python train.py --hidden_size=224 --num_key_value_heads=1 --norm="rmsnorm" --norm_place="pre" --positions="rope" --parallel_block=false --init_std_down=0.0 --final_lr_fraction=0.0 --batch_tokens=65536 --doc_mask=true
MLP neurons of a small language model. Each row is named by its layer, matrix (up: input weights; down: output weights) and neuron, and shows model dimensions 80-207. Each number is 500 + 25 x the weight over its row's rms, rounded and kept within 0 to 999. Numbers have three digits each.
After each neuron's rows, "fires on" lists the tokens most often at its 100 highest values on Wikipedia text that the model never trained on. A number after a token or word is its count.

L4.up798:520446452470492534518483497465504489492494522506545553478481469445493497509472497489498455529470508514474526502497511500535522467514497501483492501507523521514502507530508500514529485500507478517577571521499498501478472521472454527531494491503508481487509530504527523481415442494498497541480518455537475483476474484491474510504511477512477495508534485519498526504514482482475489467487
L4.down798:462528511499496480502474539483478481541498486535536519529534528531418527509544496485517475470492496487542446513531503503518508454501536526548540526518510499474510512478486474503486470536510464466491491522466504529422525501542499508536482520519484502515521512479469523520450479485489555490417482508496515507472483503493526485487468447465477495506505514457532478524500479486449513509495
fires on: "7" 35, "9" 35, " March" 8, " August" 4

L6.up1085:472499495544492489492479508467501519425490480492523506480506445520454510518468509494491509555517494497470470452468539418476490488531521531548489495520523486502527538474511510506510500469493517473500462511510493511506508526483432503560497493492504498490508494488491533512475520502520469508498487482519509488484504483540492508523540493483523494514471548494541519525492505504496501531450
L6.down1085:506539489506492500460499485509527487526522491487490487530481497495504441509500494488520510515488482496543466507536495494509477553481508480522494509561501537505494504498521476493454461489532482476496507543495514493507524445485532495492458458534483515474504532510493490500504521499432495473485471505477537510513516537570463481486490551508506494528455461484512500536498531557496516517525
fires on: "iv" 17, "le" 11, "ne" 10, "un" 7, "ran" 6, "mer" 5

L6.up1021:512512503494536501541467535495493497471484500486465514476499485513522492522531533477469493486482545503522479539448448467562448520510446500479508482474538513488477464532495486494509497525496527513516484505476495493491513495526479461500469513510501503502538489493517485526497501520492471519520523492447516471496512502498473497500465453507476505460498448524523459491513528489502492511525
L6.down1021:492471538497523481521501516540515484499491463485518555479480523511464463550473500526515504470533520498448525481511460491518484506501493497493529502497459483507527500509504504504505519553548458499511483544496514580524468499503489489494526523502506488520467477455499487487459523489483492465462513518478508527491570517519458497521471510504475463530540470516518523471504448500494493521561
fires on: "w" 32, "ar" 17, "h" 10, " Par" 5, "9" 4, " impro" 4

L6.up1025:518499496520500438491473516491502523461535487498561512547500532545507496540496505520476539507486493479477512504462493525495499484542478450464466520504497489486488504520478521494471501527492529450497479497482490478488455513506506506507478480489546479552486499516467461491479486456505473521503487523475527490500486488530476505529530464496495514490529458505461529482446480516494509476502
L6.down1025:491476503476510504512489458486491509475529484470497448462518466514475419463504495471504515511493471501511528512519488520529498494488531519539489499506536537481531506467543494481492517499490519507470487512539525490509480544502515478473482507461557482468509477471521507494551505520477497492549529485468483504545544493486523511475448475508501515467510445504512479506469484522492495501506
fires on: "un" 51, "2" 18, " G" 6, "b" 4

L5.up67:555534481529498517513497460495517478497475476541495572485479526498507499499538513518456517510495522460460488517514502528488495526505474537506497472502515477500488497509529513462496507519511504514480519502522511494491547524518532467489483556526530511440541469483487532497459532487517513538508523493474490515516550512559522495427512487509480525485518502502537532477534491529532503494499
L5.down67:507466467506487465521456477486526510495514484493495472501500507492467450546485517486501481515497475489474489490454504530527559500554511474505478519516492504551523550496531530515475470529461529445492501522495554512479495513523519498506501559555518511488486500475479448490481453492483480506525513521516522509505459487518492538537504472519444566524486525473492501494538458554521510530513
fires on: "st" 26, "qu" 10, "E" 8, "ource" 7, "/" 6

L4.up793:445512489482528491469525433522467471525533473543545507518514496530536488507514526486475469488517522510479488530503475502481554489484473490496496491484510494503514481519520543503540501495481509464513434524459494492539520516527533542453514524536502488503503498491487474478528467549511513462503542530522490493496507488517523487440510530498475495492467496444477542488475523516538454522525
L4.down793:446526503483557521512483510552502480510538493463504475513539500491509531457457472508476481513548488488514499529533475558477501516500526541489499481488487476477524456501483485515520485521509515481499475508504504525509495523430512514496523521518485481469492491484519499465481504532499466514485501514467501500500480495514493532520547525509466490466471461519493531496483467527516469481491
fires on: "ath" 17, "ia" 16, "ib" 7, "to" 7, "ca" 6, "i" 6

L6.up1330:510485550498529485519483502519481471474483497483465515505488506491520489547528480497499573464499512491506481531490438487460457528507505474524507504472497469478469506505510493476477506513504506518484479478475516523503506483524487522492517520518478533474524471518491523509479530520497466458517538489522524521506443458471508560482476423505507440466514484537517541494496492523500497479522
L6.down1330:454518523510528485500489533495473509498495454468508538497480482556497537529485538508523521457530548477469519488529492497503514448474537507497499497529465513513435516468478527497503530507517501472472497509482480526512489530431495550507498494503520500483504497506489519494505455503521527507527516485512484535453523504470454494479495498466490465569530495535513483487511501485568474501507
fires on: "h" 23, "9" 17, "5" 13, " mag" 9, "0" 7, " en" 5

L6.up1131:501528520502482521508504495497482554506528505515521512511493495561500505460480535502460531470529514462451433492508503454480449480509500490485496478490503487488521479509496479537456502548494486540498504537470482474463526523520459541500464477512500496508470494506470497501504521500505479475551541501445515480502468529518480502470549513514497471488463519502492495536492445496527503519479
L6.down1131:477477496485455446461452493503560495512500447498471553484502537505526490480517497509492515473517471476513532555498462493463517477490475535469448480544484471454484507480492513516468508504511455476510462507483489526463516480482486469478461486512534512537534509485488498460514455504515522476478538537510501515532509498506523483531501508542492509481493520544460531548504449512492550495459
fires on: "m" 26, " U" 9, "im" 6, " Se" 5, " cele" 4, " Qu" 4

L8.up473:486512487522537534471514527490517494549503541483546482476441499498517516473479512534491507527500533493458458499470515466511485518501438517471502502486487539486471521494489476497470495486498518536495533522508496507495454484541498479494530510476492512511470453510499502477492512518495455540480533487499496484530522464474494545504512530527465527527537507448511522482495561492487477510518
L8.down473:532486500492473494506506490537505506520472502515491505521520501500482602529515501490492487477520462508523499502523481544483514515466473512481493494517516520514496525525520515491516494504483503519470479531461532441508488509465507507490446541515512485513486476486513496488504502513539502489491487499510520512524488507488513473500497511488497476470501508524508473493504448528518512508468
fires on: "8" 18, "4" 15, "9" 15, "6" 13, "5" 10

L4.up1343:519487538508476511520522515540463510549475508489513526498540512500482493463560493514532517515474497494509505509499531475524522497475526439514483482461518481496519474537450542520509488511486489502505515494470486503477509526519552497518474474484501510474462505482497495503493453463508461480492517507539492496483471513587525473475540486487460502476522521511531472495496538492477510499492
L4.down1343:492535504511541527466487490519508504483496495514521496512521528497476495515508534511505495465487517521493485485457448506476541554455491545493462501484478493517501486537540508467513439468544502491532504531527488531510526512490544514468508533511514485518500531546394505461512509503510498473482510515503531507486510510523504506465504547454490479483453558528488510499511519488451520478532
fires on: "ond" 21, ".S" 14, "ap" 8, "em" 7, "st" 7, "o" 6

L6.up496:490449477517542523475500510509495488494453537516519474490453513504490501517505513519548492510519507493510496512522460488545511529428510443517484479500496498548519512498527539527496509470524488441475505503495508501536512471517486529531497503490517522496496506509508494497549504485494489496537524471530520536485467495489530524474507506513531503508515478478503505480489476488468488509532
L6.down496:517503520514483524500521485496497488463529498503526489524508539500534475519507516478530508508489549511493462501530562488486495485519534476498493448502527496480505552523485554505476499495521504504520488492533479456509568473514513480500460476525507460493552484452440507519535487480525486516502509479510488462496463519472481490494509520493496516502509543448523451509488517513508550492521
fires on: " f" 22, "r" 12, "h" 11, "c" 7, " B" 7

L5.up125:509506507517527517475453521521528544445527464492453560511489463522497509478482506467546476528512514495448514512497493534514528503491462477479498486489515504476484502534516506496515507524499508511492494475466510509512523492465486512480502546481488491490526522483498502490515466475501531470556512521501501537478494476520479464493529508502560509453477541497461516507511535490501528486497
L5.down125:502513497493485502515509520539502495513527514521482486511508472462543491512527516444474505519463523474523494508484470485506548531508529527470488449552489510514458504490515478492462463474475532484498512472500522515497491477525505469505541528520498478527515493519505515536499502544503493465509490493477489528552532537481520428497538506481475480455521526477507521495538524548497508499487
fires on: "ra" 37, "o" 32, "i" 9

L5.up724:474501514484469507471447483510490514538494514490464465504519488515497507535498507513488550469472464513438527527526449517475485492502553499485507471497465467538478512494518517535469502516494551550511487499498480539545506496498448469535500468442509501506481507527468497516516468477498510499508536490497466516507549519508511462495471510491554522469542479492475531527497529496507498494485
L5.down724:514469495517496485489452506511470511510496530504506524491505505484489473519505491473507539503476477523470477483555479479473481470488499521478538490516496491493474508497500543508496506497480452509490507473499509499476515504485501466468525486498525476503516487513478543488565439510488536502502512485517478493526478545434509464507514505497553495481489488447496459502523510486474492507450
fires on: " S" 41, "it" 7, "ra" 5, " El" 5, " Tra" 5, "awa" 4

L4.up570:507514545483521537537473522523498499499509477512494490521502482481536502510502513475518479513533510516479551517481509450462486507494480489513486489514481497502501511499531507488491510527522478500465475510504498468523519520568517487463509521468516500530531504514455451491518435522512541487483491550489498491499507511494513532496503521500541494526497500516507544532526484523526490522457
L4.down570:477450515451521513565524488540514486518488517485469502506501470499471477512487478526473479529513492496498456465495489471490513505514509512494522515488481513487486502476499484480510485488484520500510467533521521573519486476467504506485512507530498463494512529526491500467509483491491493504515535483501492442488466507488492510503534461480478498489518503517483514480451477484480480520494
fires on: " ag" 23, "a" 15, " place" 10, "ib" 9, " name" 9, "ag" 5

L6.up869:476545449557471535490482507446562510537504538532520480507477506512536506507530516502484512536514490480528477485456520481498486497512516538470534479483492517490422495503483484479507479493508474484541428529456508486516472502487500485501526504507528530496503496508511475529517512540494472503501556484499518521503577500535505501512528447532502519500552524505481553496534491488505465463492
L6.down869:460519488467498495537500512512490504542530492516463518526516495495483463497513502497508514490535477501516498520488498510513482524500494514493518504477497466489489502470504480463511517512499506516585494534518512495507512459469508490502491542491502530479459482516486512437475518514433510488514515474469497477513508508557508489524478516439488481481504484460508474547507557446449563484522
fires on: "c" 16, "f" 9, "ag" 9, "br" 9, "ol" 7, "ug" 6

L5.up69:541523503505512556499445529509490509484487512503441557477488536494478506522421482525532501454515525504511498532520495549536524499535458496530506461484491501494521505485491527457549485523489518476500476474504513506504515506498507476496491509483533485505512502455495529528513500454520532476485465513502517534492504488518502458471570503555472535490502480450525461523489515528476530464523
L5.down69:538483508428487538475486478528471489496498467497507440456525519457472478527508494507475516528496491495494532521456521489521499518517522474479476477520507475476506489481525489473470477535506494510482465505502542481485473496496537495514478542491495501519480502489463506530549481498500532452482508544483478529522512511501525444491524478478511491504480556516492496515516493529487527519509
fires on: "y" 57, "i" 15, " High" 6

L6.up1193:465490483532500527508502491500531464572457495542480512514512446470514501478425494491513495482519481428512501506463509452512467535495484480488490466487488503505460451525535488508464498519500516503500440506497521510528518482470485511533500509501532546515476453548457476493526471462498513480499525484515531534472487509501494479489547499496479517483499546541504500501482501490505469499471
L6.down1193:479495500529505517503469502459556502508546522476512529492524497539518481471527520506562511472495505513509485548530502521499512457477524494489530526445466465483547521470476515512473515550498565501534468514477482473520510503489486507505464475474504498468485471508444481488518478474482516487471508500494481498532478486475463476536488509508497500494504456483492496543526543473448503501483
fires on: "ab" 29, "ag" 14, "f" 8, " G" 5, "sc" 5

L6.up1118:503448487477492522478477463487465414522516525492520516491478501506531490493470503515519540513520519530488502442491507502480494517477471476494499520473488492499501510513474516491499492510505490472541476478462499490474487545496509531519493507494543509507504535488492498479488509513516490460522501511492505514480511508471490495509573512509547465453481497532430449518486442503483459506543
L6.down1118:499489485448483522525496487465496518521481500487509509476477479528533419462504465496504522498449520493500507481468493550501527505510489478482479484527577533504514534545533519528536511491535498540533482503488482450523510517478510492502470502466532499493472459474509554528546487494500496523517572469465516525534479470504509503509504515529479563513514499492441472527526478535464509506507
fires on: "un" 26, "en" 25, "on" 9, "2" 5, "0" 5

L5.up28:465525522474485540469517454500511534480537504520507531538509433526481506474510484486472494483477543501522516520469497464494518495504506526485510470445458528489501557474511509503460489487498473497480478499523502488560479500485545523494510534521512512512478489481472528499542448476500512542540514536484493480507485518477544491540487530523544500498531537526517498516530496473535498494492
L5.down28:507472533530526488496479539532480529539522542530525509501490497483508501513509537506487501519517511508530502493494496449506482469509496472475518501481514530501494536492502519488510507508486521485480504466473551467523474484490521523467500516480506495485517502560522481479507467520507472480532453456521543449553518487460489480537501526528500467472503503492488475475512515479520504507450
fires on: "ri" 32, "it" 13, " P" 6, " Racing" 5, " Ste" 5

L6.up887:545504476464487539507476471577421489450508448548485524495535496453503504501498496490512532483491470503465492496512457518490506496486537515478480507484487476522483507513525507485511520537494521518510500517462503493521511507515483486497493530503487479473491523473488446486495505544509522507526522500490482510492496518426475527448448477475500516490465529522535458526503499529542501505486
L6.down887:520533529498504522484450500506478510489502519473501512471509498554532578468487473494517479507499515468499508506540474492458496459517479512502494482551528526496491500513438514514483502467484520478455532495467495475463450503462485514518512527518493485474478537509531486505494447496541491490440488481516470475506490522523497451475535487521485536517495520533474489515506492487508481483504
fires on: " " 40, " Gra" 6, "}" 5, " Jr" 5

L4.up414:505473491520491516496520507490489474514506473517518493486534484504492494489513526455500504458502492509491522499518518513510503486495466469518490511496503468515509445520472475499515482555495500538534532486511506522533540513534510499491508518519464505467525525507527536497445499523498467513480522477549493505492502568518491558576570480486460465496512521498513531543512462468492478532516
L4.down414:483544515468509473496481541503494521495503509487535517535495522522421515507482471516464487527474481489480450504456492541509495478494517494530492509497498520493481510475475494495487480569498460446513469499503473493530475509520479477520522457499464487486490501497504524469517426476493494498491485539508534554510555499509493541518501494472485551498488556432521502526556454493483516510498
fires on: "old" 12, "ard" 10, "ipp" 10, " March" 6, "ight" 6, " August" 6

L6.up956:482474517515486525532433504458499487505479517516515494503481466512499507513428483480489504508494474460506480521491501497539462497522468453482489473533487498507523464479487479523481499551506523481496496512475513502486500515519507476503519499501482534522477492519448462484530495459498465500530490522518509481510456519549499495517525523479515503494472585512489480512464514503500494530518
L6.down956:503481474508512506486455452469546485500481511498540496476511502511475440490471471512546468464510441485522455517523497511500497484494541495491477537505511490501516498484472506524500432555495511492495496524519507441498518490513461527469463471531491474517538444515495451501555490503487502448489480501494507497512477499454511518555488489503504468470498486530461502534507487506502483507460
fires on: "ew" 24, "m" 19, "ley" 6, " sq" 5, "ony" 5

L5.up1071:508451516463507503505471501523512532541529508430490517484482497552515505491511497492480521519498477478479503502490514511528483505463533532530519500541499474528531533516483532536475498518502549519479482490515501498511487441492511530477534486485480486521469524495495475513475490487498468513518527479490485498513456507498485501528472505512519501492507533467463530526488535469486499483490
L5.down1071:503491494521567538475520526481477490511451502493521511492523516527545435486510483522511559488510473528507481528510443502455466481511491484493447525481477517510475498466476521506488532478514471477465524428461532519519509486499482494484488485519514507491507515485490493460520544500487527494499494489532483542537507475504505504533494485510489481459526463469459480486533513496507490512482
fires on: " S" 30, " an" 12, " I" 7, "ra" 7, " Bo" 5

L5.up156:524481498462519500499467469521479523523503512512462490454492485549505505529459519500507466493526532488465508519507480575493460498499503550479500474478462472503521534499509523503466478515498449513497482483507493505508493459514517528474513503473483497481522521494517490502527494473490459493501470507478550473524486449545510492534478502505507515450514474533519473551447504493490489443450
L5.down156:549501489472506524502485532527467506479489519498473508458464527515520518506506512526489500503530478564521536496518456516536485467502524510505465460498460479519473477481513479490468486504494509483466465484511514418470486503510505499453484523482511503512501464526508486503490502494462552458541539457477548507569498505502516513509486514469502485509527491516487464514521510481530448490481
fires on: "o" 15, "M" 15, "in" 8, " eng" 7, " St" 7, "m" 6

L5.up286:543508490504474555435535579545498463502515528523515531478507525459506497487479491533536525469518472525491490491472508466516531488484505497521505505492504524483513500498445496500508484470508492509487519466467520478527501525484528518513518521485491515507502470432529500524522491468526513519524468484518521527507493510512530503475495520491458527471541476477499492513543545481449505533547
L5.down286:513511466513493512480530494536506492472484457502496455494511524461507509539532483497531487483465537490536488490469514468492483492526499468499472512522498500492514501473492501492478437488487489518503475510515533498493537494489570515491481518490509532552456483520461508472546470493517518462501494540548543530500505528494527473505518463532510482504509504501469508506483484533448509456473
fires on: "om" 49, "y" 35, "a" 8

L4.up408:432529468480530505520480465506537491488477498482492519560465502479512509516521500529498485472503507498504500532439508508522525502455533457547489479475483498556544474552481530534495518507496512530487555514504489507491550558490544503496490504484491486532509517508467501497515522493503513478521557524499503551502480544490479528521513535522512504508470513470440472514488468521492473462481
L4.down408:504509488557508537519509501492547524484501499481460490489434549465492505480503491524487478519517492480473565446462462478484473480460482485490496489474517482500449506520482481521508485481500513449456530532493518518510498490478519505486520530475534517525507490486530489444504488524554494477485486556484490477482538480540510472491502480516507487492497517541511484500490484496473509576489
fires on: " j" 26, "ig" 24, " +" 9, "ó" 6, " elect" 5, " Elect" 5

L4.up731:488526493529501522490477481496494541484486458513479547482532465514458504511532496511510472516510509457545491528434528510518528499475533524515521473500482495513497466516523471498542493484508549508459499536471498497496488480555477508498506534485482507480474471502482498509529542487493514503520476552484452521496507428484491488529509470526467501514524524489457496499460532536497513515525
L4.down731:488524525488464478470496469550492514492522449502503465489492474484532453503508497528515542508512509548508537522462501481503480518461522511441487452468514503455478494483494484455527496512540491459494557543508454513499460512495492482483483481521533499522526495486527503494515531495401497524531517454474483505508489433516505494506521490495519501485502527523516501493500520472486510510514
fires on: "7" 15, "5" 14, "ink" 10, " Fed" 8, " event" 7

L4.up267:468539463493484527489518459502504532477477489506524514522530484498508493484506515480479490501543536454510515563476509542453506499525536498483491504508497445528514472524477526542577500491496522501488514527480498510533483506517482514525513535541528481487486473500494468518532523488501463481523515512483484535491489466508440456474482498487459516474451533509430528496471506512520504507501
L4.down267:461509512513493486529514473533540527513522466464501482497529459449494466508502476481522545499545498513495508542484490480488521549496501524463515491481507460503482500551510491491498516478491486507483541503475521526490461539484475517489495493482506475532499519507540505480511520484498535474471483488476511509470535504515493490473519491483466463502514476470510488484474462450445496556504
fires on: "5" 39, "orn" 14, " cap" 6, "7" 5, " born" 4

L8.up91:502464508524467532501478498540460481473474499503504484469521490504491508464510499472525535573484519510449494539532531476520513530515456474473494538462493511460494539520496489513519491510500511509473532514537500483501517515550475495480505489475509492510510475489488451476483490503508448493492545519542528491494514451491562487507525481499500489490506492489501512437486513520507478485550
L8.down91:500504478475476498491523531493539518510534518545489520532534504491486581528492482541475478468524459539500507499520489492488512535479486499514472480504505462499487520504518522523483503524472533520484487511463515453499501484462509502478465510510502507526491494471524543508491479519590492490523512534498512462508485517502509499487482458475484490475500515483472468494490476502517521516467
fires on: " m" 17, "0" 16, "8" 11, "9" 8, "6" 7, "5" 5

L5.up956:520488428470534503439519513532482467517507529498468501503479558495522499501454513527476531515506494489474519511457492527517515460555475521535521504529521493496491494484474482515533488510499498547503489508505500526518501497503468492533534484485470449515491502550499464530489481486503484507501463508542457506486510496526537528490561523487475545516480482537506491492463512480473478512475
L5.down956:534515505523526534501481519512486499545466488504480495456484496465482456501543497436488504465510514559528498493511485505513518486495502490492468509504448522511487541469487505467466493474482493486465522493513477456501537492488499497484492483509483503523508478508473492505495510493476536489515521524517466557535466488513518517476525496509537504532480522470467512522506512501516517507490
fires on: "us" 29, "y" 22, "ina" 12, "ia" 9, "a" 8

L4.up728:498483486474482508478508546508468504513461493502504543478485474508501497449555513537478502505533483504501496511510491462499507509461519521507511552532533502484479492511457516534499491540501504478512515471453495519494479481502500472468473473477501499502484484522485496510507445452482544525489522470547507514532525509565551499484562457459468450525502517503530479509435523530540526545488
L4.down728:487506517508474511489508510502454510495517523475503457510489523504447505522542552513556528523511510528451463567524483518517476512463450510462485441477505524488497513497550513476511462512524530477541519546537525512525490468519512487511537514482492541504473506504449492496491522471512469533529486498477494498521490501495529480486525522467452478504464534527476473467521499514445539494534
fires on: "em" 27, "af" 18, "ond" 17, " Vol" 7, "ired" 4

L5.up590:510495447542503552480534499513544480483491523519490501417507506530479496502466504505513494528497524500548483484524518506474498498505515473497518517503511484517499478524463522471522511507484505478499490512516510510478503496497456472524460526476463465492492529477494500494519525546497504543453503511530491530494492492503520475503579480531484530514492470494541436520509534524503465506495
L5.down590:487482517517458483513495458471520477513506470548507455513499445467491454509506494473520540479500462492499537505427515529510524476517504536513440502488448493479487507494533531518456477507473510469533480518492506484474476505511546532507461540507495455528520468442468510503497512501485503485473486503507470526488498510483527505489502474505516501506508522495513532538494473529472558481490
fires on: "ia" 18, "b" 14, "k" 11, " sub" 8, "y" 7, "us" 5

L6.up711:521512530480491510532479517478449483479491507501517479487451537500527505503502503515493492518457515487477504506544515552505434486490502466403488466503521481488496469548514488520537504527497454518460495482458467465439550500505509523487461475485526521532477499523490478490532549508511501458514501508486512524508471535504475515471515491488527486483458503515532495477489483476498467516514
L6.down711:486519521479521482511480519504450492491488467507510479495515532494466543508507530523496475478486478447506534492501468494477492513527522472460456494485505537494459479509488505495502509510518512482495502530489511516456529475498511467472459502533544485540515472500501475459526452521553499454510539511520495497513460507516545499536487546509476513477523477504476529530540451489494481456463
fires on: "4" 18, "pl" 11, "ew" 10, "5" 9, "m" 6, "un" 6

L6.up334:488473488524516486497505492498502494449484498485495462499447500490484491526520503544485536519527515518513503467492478513493541496491476504511501526515515530516497531527519532496511489454510477415498515504486493494520500472483476562472498493497529524505526526535539522502458519504489437503499504490530512528491499521491507521523492498501493455522506491466534524508476485518491510504522
L6.down334:501514484525500499516584507507484491467492490482449490513468541472506447499460500530511488484506507502518487481498507478519520532530527487518472459467543553496481576527531512481508509482518553483567481496560485515519557493514531537496473458536484502503513511514470502516504494544475491494545491495491517514474529498518481503440483501487494520534496523452543497469452499505525551516559
fires on: "h" 42, "j" 10, "r" 8, "Career" 7, "id" 6, "ad" 6

L5.up701:510462463471499483470469509505536484487491462519456519502494531460516499529442478520477518509473462486484457505473485546525517495493492498471516494511502502491429469480535490508513478465493499496518461461506509511526484543489513529461503495505471448482499569489512504497486517470502483522518460525523503485491475490509510481487519531521481470539473475458528499471522499508477514474512
L5.down701:527514481492496507509451512481470508528482475517484546494523467471446430466529505512496506479499519481523492461459495520567528482462512520458525525526513503524496534516503506471496507489507513491487537486482518422490488504525525490529463503493530496457493491451489482493498534484435533471510529497472470503514462487514485515466488523462482466536495506524481508516478493502533513527546
fires on: "ia" 24, "9" 22, "v" 10, "c" 4, "y" 4

L6.up14:484489516492493521508471459456471472520498516502524542452467480526514494522491516492489466550492502489472472444463586484537443533504472503490482477523507539512492465503495457533514512561500513523524531498481494483481507498482483479497460488514536556522520474496440481518493538482506529482536468488477485496482493518484469527497501524525521506475441508528517445486505507486523483514488
L6.down14:509503535466534481485476526475509516488532487533543501506466488514446467477490487517510469494473477512478472501500497514483484516486499514464436498454503473480503486501525469503522526540519473504481473519486472540473508499544492454485504504490530485546490478491485508497540529548494500466497506495477507486519470494523512475492520556533491520507531485494476523511496458510495489484440
fires on: "7" 15, "\"" 13, "ew" 10, "rit" 9, "m" 6

L5.up1003:533533452523519525436473510533496525524515504504465526502463520499503497561447486507462544464538498546477520538446494508515539448524517537543497481485498480480507499479506480496472488508498551508498485474490500500524485499524502485508516514463459532522477490495498470552506503470506457500524460495534527494518473507511486534546539550531485514454508496484509527557507505500462469516504
L5.down1003:528501498478511550459509518530430488506496517529494512456501515486478500496535495527485500465480534531508466488493494475511474502504471534500458521493460503555476509473498505514473538487491499503479499468496549470494547470503541512461493467487493566500450470477457485498529494499484546450518481501540512554489474483518517496492503485504509474501483554481507475482478514510464507482495
fires on: " X" 24, "i" 13, "u" 10, "ia" 10, "ala" 6, "ya" 5

L4.up971:482482537531483464461477459486487478483530484501521520486481469514513493484457513470477486520472516529494514527495528484491465491525472477520510530496495505488551478527526506467529501444516476522528504519531506506522533524510513505465500534475534488514507508495520477496480473471507501493497507482510501510465519500508507520498520494537511486531485471490484536503520481493527506497497
L4.down971:475479510478511536502489482529534464519480506508485491495499484522475517517498504465492476528511491485526472512498501497480523468517498565481502488528459534459494494482509509500481518482491471519494478488474512532485495485464420500515498524501439510505485513471528489467496496546491517480531524502512480512452509472486505530504542516477473522506526501507479505497466518465469518486528
fires on: " ex" 17, "ia" 16, " ag" 14, "ib" 13, " sim" 6

L5.up813:476516493494491495451494522487490486479484477505525494496477496500470487483529530495518531549502500509505505507504474519515535481487441476496488442495525535514525471482524479441470528510514532507521494478526512499490534510544525483512506526496519498441554501508452493487468535497511553504523501513521523468519595521537488512454441482473500541477543522515506499505503496492516491509533
L5.down813:512494487517438507494469498516506497465533497518495533507474530468495478522505515526473474451470523480483480430517510535489492543485491513518532490520526489524473505516493504489515501510481540470473502528517522528509515517503519536473511502466523545504486463530519451560461468537556490513489505533518512498500491493482527497518583499468447530491496513510532486463504533530502504501468
fires on: "qu" 26, "st" 16, "c" 10, "av" 7, "ast" 7, "v" 6

L5.up746:523508517523503455496461542467501504483483427511429494519492522501514495533495486542504521497467468530443488546485508541523492481492516532503507472474477491505477500483546516498451497521495495516500488507514490505537484538491565527538522480510522513482529477480516542499519498437489500531525482528509551502497511534505512494446447541520497468513525522470471535452502450501562535501511
L5.down746:493483497508491486477493513497472518508489479479463579513559533477476495487505477531510480491467536480450476405502490492505529544489503453493555475536509528524492497507501494492474491517477461483462513505479510522491515510503477487490466516508478526439467537515505516536514488495481524486522513506500489516505477521522472519483538525486480495545476527492499491464564486493495529474510
fires on: "1" 38, "0" 31, "n" 12, "9" 6, "v" 4

L4.up445:521509497491526545518507498520520487523530570480483473466527491489532513503506514510509514507526495494494525504485500509480492467526476497509496489492494456494505537527446547593457511561481536538496491478466497498522474505506495487535488450525503469489508526551488504502474494474491501460489541482541515501501487504534500503470494514498495522532508531546493498498465511503483483502515
L4.down445:474528491538525493524541484461485527511481496445515530524527493450515536491469535517465497537517514516480515502522470499469519513503467529477474488496516465521515506518541498480480421526482531463472507499518529521492507499478498526497525484513503477502485503532478524508480515511523497453496536547489508534498486533511465506523468533510461508494494505480498524497539479487466458526561
fires on: "L" 33, "O" 10, "." 8, "ang" 8, "K" 8, "C" 5

L4.up927:500522521455499516481442495491500487492508535484490527505536434493489505515522515514481472513465487501496514532497501473449512464504503514484490511493536508544471486446515510424496502469497521472499491497436503483503492568521498489483474511482521514447526505487511469511526438535493558532528540468532533520478540475502515475502510534514516503485503464526478486531522486527532474464507
L4.down927:498498513485502517501491497521452495490506482459509490503491485525479434519507485485480475463503457488512486519505494479474504453469540508485493475495475478470494517471510497556536521486534498500476515498526509518487506480510468492477512513539514505506502502504505523461475542546518494513543494463511516481522486494422489461463498494523481429494474495518455516467473506501462516513474
fires on: "im" 46, "uz" 9, "can" 7, "ody" 5

L8.up752:520542489502510519510510518492526510510517552515522522485474476491499509494463496544501525529504510517506467477481474432495537522500499499494486494464494483510483514500481444505484506492489510527509512535530508516508469483511520519467540465470494498500485471487500506499503462516495475505498453498512517569517497492473500552476475477498471511515538485476486474466472534507511469542471
L8.down752:515474496500468488505506482523506510490463474490504492507523511504483632520522507467492484491504517504511479513497509545496496496479497512480515474525503504510511498516496532490531504514502521484496498505485496494508503522483506491499475514489510502539494498489510496489519517505504517491502493499509533482521518485482499479519501516490508463475511498519486501514515468507495502496508
fires on: "8" 21, "9" 18, "0" 11, "6" 7, " star" 6, "7" 5

L6.up596:514501465523493542476481465502511546417497439499559502487506493517521485467473498538482546529530496506490484508496517478498486464499530455465488518494499522494473532508490506483483491465517459464534515517528506477475468506486500522497522492494461494498498494520491497478466470490499467510462515499521485444495500513535435511539518494498502484462480470479530547519464465515528509513498
L6.down596:488492476479488485458497513497477518513494479506467519478512512496487428476519456477471488505530476482570515526497487458484536537477523553517497465497509530476473513508506559497503463515526518528495464503520473498513502512539485511506530508519526480507509499521498496465519504534474490483499513506472547475494548479533480512462510495485464483478468481462487512509500510541497512497540
fires on: "iv" 19, "j" 19, "aw" 9, "Career" 7, "ne" 7, "}" 7

L5.up870:537526514546509444488513465515519479532497528493529518506458469472503498533487520512478470473514511487416499515496475528485504527484483558509468485508502490486518516503513517548426511545505473475506551527516490490495508484499509499474500492520482541517485489505486531502494502487490507498522500524457536509521484492505506536545469548467497552501500486469507481456497493493471494487528
L5.down870:489517482541517495498518547538461521482527486507502519490465514546498562509509497542487438498489481536490477500467451499515527501504527512487413504518474489512483487554484527515489497485502508495507467484481554473512534496484483516489526507526457501501476529511476444497523473502477520489500507498510533547506438515499455559490462510539448530469489490504501510492472490503506470464498
fires on: "og" 22, "0" 13, "ong" 11, "ram" 10, "M" 7, "in" 7